config.toml
n_layer = 10
d_model = 320
n_head = 5
n_kv_head = 1
head_dim = 64
d_mlp = 832
vocab_size = 2048
activation = "swiglu"
norm = "layernorm"
norm_place = "pre"
norm_eps = 1e-05
positions = "rope"
rope_base = 2790.0
rope_fraction = 1.0
qk_norm = false
attn_scale = 0.125
bias = "none"
tie_embeddings = false
parallel_block = false
init = "uniform"
init_std_qkv = 0.033
init_std_o = 0.0
init_std_up = 0.033
init_std_down = 0.0
optimizer = "adamw"
lr = 0.00111
beta1 = 0.9
beta2 = 0.98
weight_decay = 0.18
lr_head = 0.00646
grad_clip = 2.0
warmup_steps = 423
schedule = "wsd"
decay_fraction = 1.0
decay_shape = "linear"
final_lr_fraction = 0.0
batch_tokens = 32768
seq_len = 512
doc_mask = true
train_tokens = 171900000
steps = 5246
dataset = "wikipedia_en"
MLP neurons of a small language model. Each row is named by its layer, matrix (gate and up: input weights) and neuron, and shows model dimensions 96-159. Each number is 128 + 24 x the weight over its row's rms, rounded and kept within 0 to 255. A neuron's up and down rows have the sign that makes its largest values positive.
Before each neuron's rows, "fires after" lists the tokens most often just before its 100 highest values on Wikipedia text that the model never trained on.

fires after: "M", "Comm", "p", "P"
L6.gate227 [172 105 148 149  91 150 140 121 128  97 131 176 120 142  63 139 111 130  96  92 113 151 139  87 141 123 146 132 105 109 123 127 155 132 119 120 131 143 123  62 148 170 121 138 124 136 147 133 120 155  99 147 152  85 152 138 113 111  98 142 124 149  91 121]
L6.up227 [170  99 148 108 142 113 165 112 146 119 154 131 118 111 102 138 133 136 100 105 143 124 133 114 143 158 102 128 115 121 169 131 144 108 150 139 128 150  77 137 107 169 121 117 144  95 131 134 138 156 104 105 150 137 102 148 150 165 147 177 132  94  52 116]

fires after: "p", "P", "ag", "qu"
L6.gate577 [121 165 100 128 142 139 101 126 118 132 113 139 136 102 103 126 146 141  88 133 115 130 105  76 144 117 159 151 127 145 135 118 145 111 130 144 150 122 138 105  92 139 148 165 124 103 153 126 163 103 116 107 201 168 146 155 135 125 108 169 117 161  97 140]
L6.up577 [136 167 109 122 130 108 157 149 144 128 145 130  84 105 152 154 121 113  93 111  98 103 103  71 126 173 102 109 122 125 122 156 115 154 124 144 125 147  77 131 112 147 146 135 114 139 107 181 100 130 110 155  87 114 105 141 177  87 143 159 115 117 135 100]

fires after: ", ", ". ", "T", "\n\n", "and "
L2.gate689 [112 157  97 115 160 191 136 121 136 161 101 115 153 157  93 118 146 108 118 100 146 121 126 111  81 137  93 132 115 105 133 138  94 145 143 129 140 139 118 116 131 177  81 104  85 124 131 141 113  84  83 144 135 152 132 101 126  95 106 135 137 117  97 154]
L2.up689 [ 90  85 162 138 152 146  81 116 128 131 138 125 147 149 123 107 134 146  88 139 121 118 144  91 128 153  98 140 101 109 140 116 103 112 149 132 158 172 129 118 139 136  99 149 125 132 146 143 134 128 164 121 118 118 108 124 125  85 132 125 106 106 140 110]

fires after: "| ", ".", "- ", "\n", ",", "own"
L3.gate276 [136 118 130 120 135 135  99 127 128 128  96 130 136 137 137 137 142 123 101 125 151 174 114 136 132 108  85 126 101 141 103 149 119 122 171 129 106 140 137 108 142 117  95 100 136 101 119  91 120 108 129 168 105 105 133 115  79 107 119 177 140 166 103 141]
L3.up276 [140 131 119 124 135 148 149 144 119  77 149 127 134 180 131 108 165  98  86 128 121 115 116 121 165 152 156 167  89 137 125 138  90 132 115 142 159 155 110 160 112 107 167 139 147 118 126  84 117 152 129 138  97 137 166 130 124 132 144 102 158  97 113 118]

fires after: "| ", "–", "+"
L3.gate772 [120 138 160 176 126 128 105  72 152 158 147 145  96 134 125 110 129 133 100 117 100 178 117 108 114 104 125 148  74 140  96 145 143 139 150 121 112 151 157 120 157 147 201 135 138 126 123 129 139 146 189 108  87 105 124 118 139 122  78  99 130 180  77 158]
L3.up772 [154 128 143 132 157 135 138 144  99  99 154  63 115 139 126 146  95 119 104 112 116 182 109  91 143 153 125  85 138 124 115 127 161 130 108 129 100 140 136 110 113 108 138 134 126 150 101  88  88 132 148 165 143  82 168 144  78 164 119 118 118 145 145 119]

fires after: "c", "g", "com", "w", "t"
L6.gate1 [102 154 174 140 148  65 108 140 114  98 118 129  95 137 178 136 152 119  73 176 161 142 102 138 153 100 121 178 126 168 120 119 145 108  97 132 152 145 140 138 165 130 120 122 154 108 143 162 145 129 123  89 161 138 128  99 139 127 147 134 127 114  95 158]
L6.up1 [107 120 166 117 102 127  87 116 126 116 138 130 102 156 147 135 173 147 103 150 164 111 127 117 136  62 159 120 115 137 118 150 149 113 110 166 164 112 125 114 194 134 152 130 132 122  80 125 156 106 133 124 135 149 133 115  82 141  91 151 117 137 138 107]

fires after: "\n\n", "is ", ", ", "A", ". "
L3.gate811 [147 144  96  96 114 124 137  78 116 146 108 108 118 148  93 104 154 132 115 138 115 124 136 143 109  96 134 105 154  98 113 135 162 138 125 119 180 188 141 125 139 169 126  77  97 125 185 171 149 105 145 164 141 132 157 121 141 110  72 129 100 134 152 111]
L3.up811 [ 88 172 128  81 165 154 148 158 110 104  91 132 137 126 161  82 164 175 117 131 136 122 112 140  83 151  97  98 108 130 116 131 130  97 140  76 165 145 119 102 171 140 104  85 107 136 131 150  98 111 131  94  81 149 159  96 108 140 118  82 141 117 207 129]

fires after: "M", "p", "m", "A", "c", "P"
L6.gate38 [133 118 145 108 156 115 102 148 133 146 119 109 136 109 121  87 136 197 160 128  82 102 133  78 135 148 155 174 116 122 161 116 161 169 122 154 142 120 108  83 127 149 149 136  71 145 127 121 130 121 134 144 141 154 147 101 129 140 110 151 124 105 128  81]
L6.up38 [137 156 124  89 130 167 161 118 118  50 142 117 121 155 119 134 143 137 122 139 108 107 156 114 141 108 114 106 154 107 130 103 130 146 128 121 112 140 109  89  96 147 167 124 131 100 145 145 149 175 126 127 116 151 145 141 119 138 131 168 109 176 119 110]

fires after: "\n\n", "\n", ". ", "| ", "ate ", "Year "
L3.gate206 [159 104 130 108 129 124 149 142  99 134 137 160 121 119 134 102 162 135  83 139 161 137 134 146 146 127 125 118 115 110 140 130 155 154 117  95 143 132 100 117 112 172 118 133 163 125 140 123 123 124 162 144 147 184 121 145  68 149 123 146 133 129 106 167]
L3.up206 [101 144 106 118 129 130 151 113  95 109  90 108 104 114 129  87 160 128 119 120 113 140 115 138 127 164 104 149 142 169 103 186 106 102 112  97 119 128 105 157 128 161 138  96 107 124  89 127 122 150 122 179 104 148 153 158  66 103 145 111 108  94 122  98]

fires after: "g", "m", "w", "giv", "t", "all"
L3.gate483 [141 177 136 104 139 102 120 134 146  91 120 170 138 160 112 127 142 126  98 134 120  88 108 108  97 102 122 147 101 124 109 144  84 124  89 118 154 157 136 157 133 135 127 136 130 120 103  84 118 141 141  68 135  93 148  90 116 144 124 141 106 118  85 101]
L3.up483 [116 135 144 127 140  84 117 100 122 157 101 115 134 161 132 139 142 105 131 110  81 106 142 139 117 151 168 138 126 121 141 114  94 124 100 165 137 100 113 108 139 116  84 111 133 120  99 113 111 121 121 151 131 105 122 105 104 128  60 186 147 162 112  99]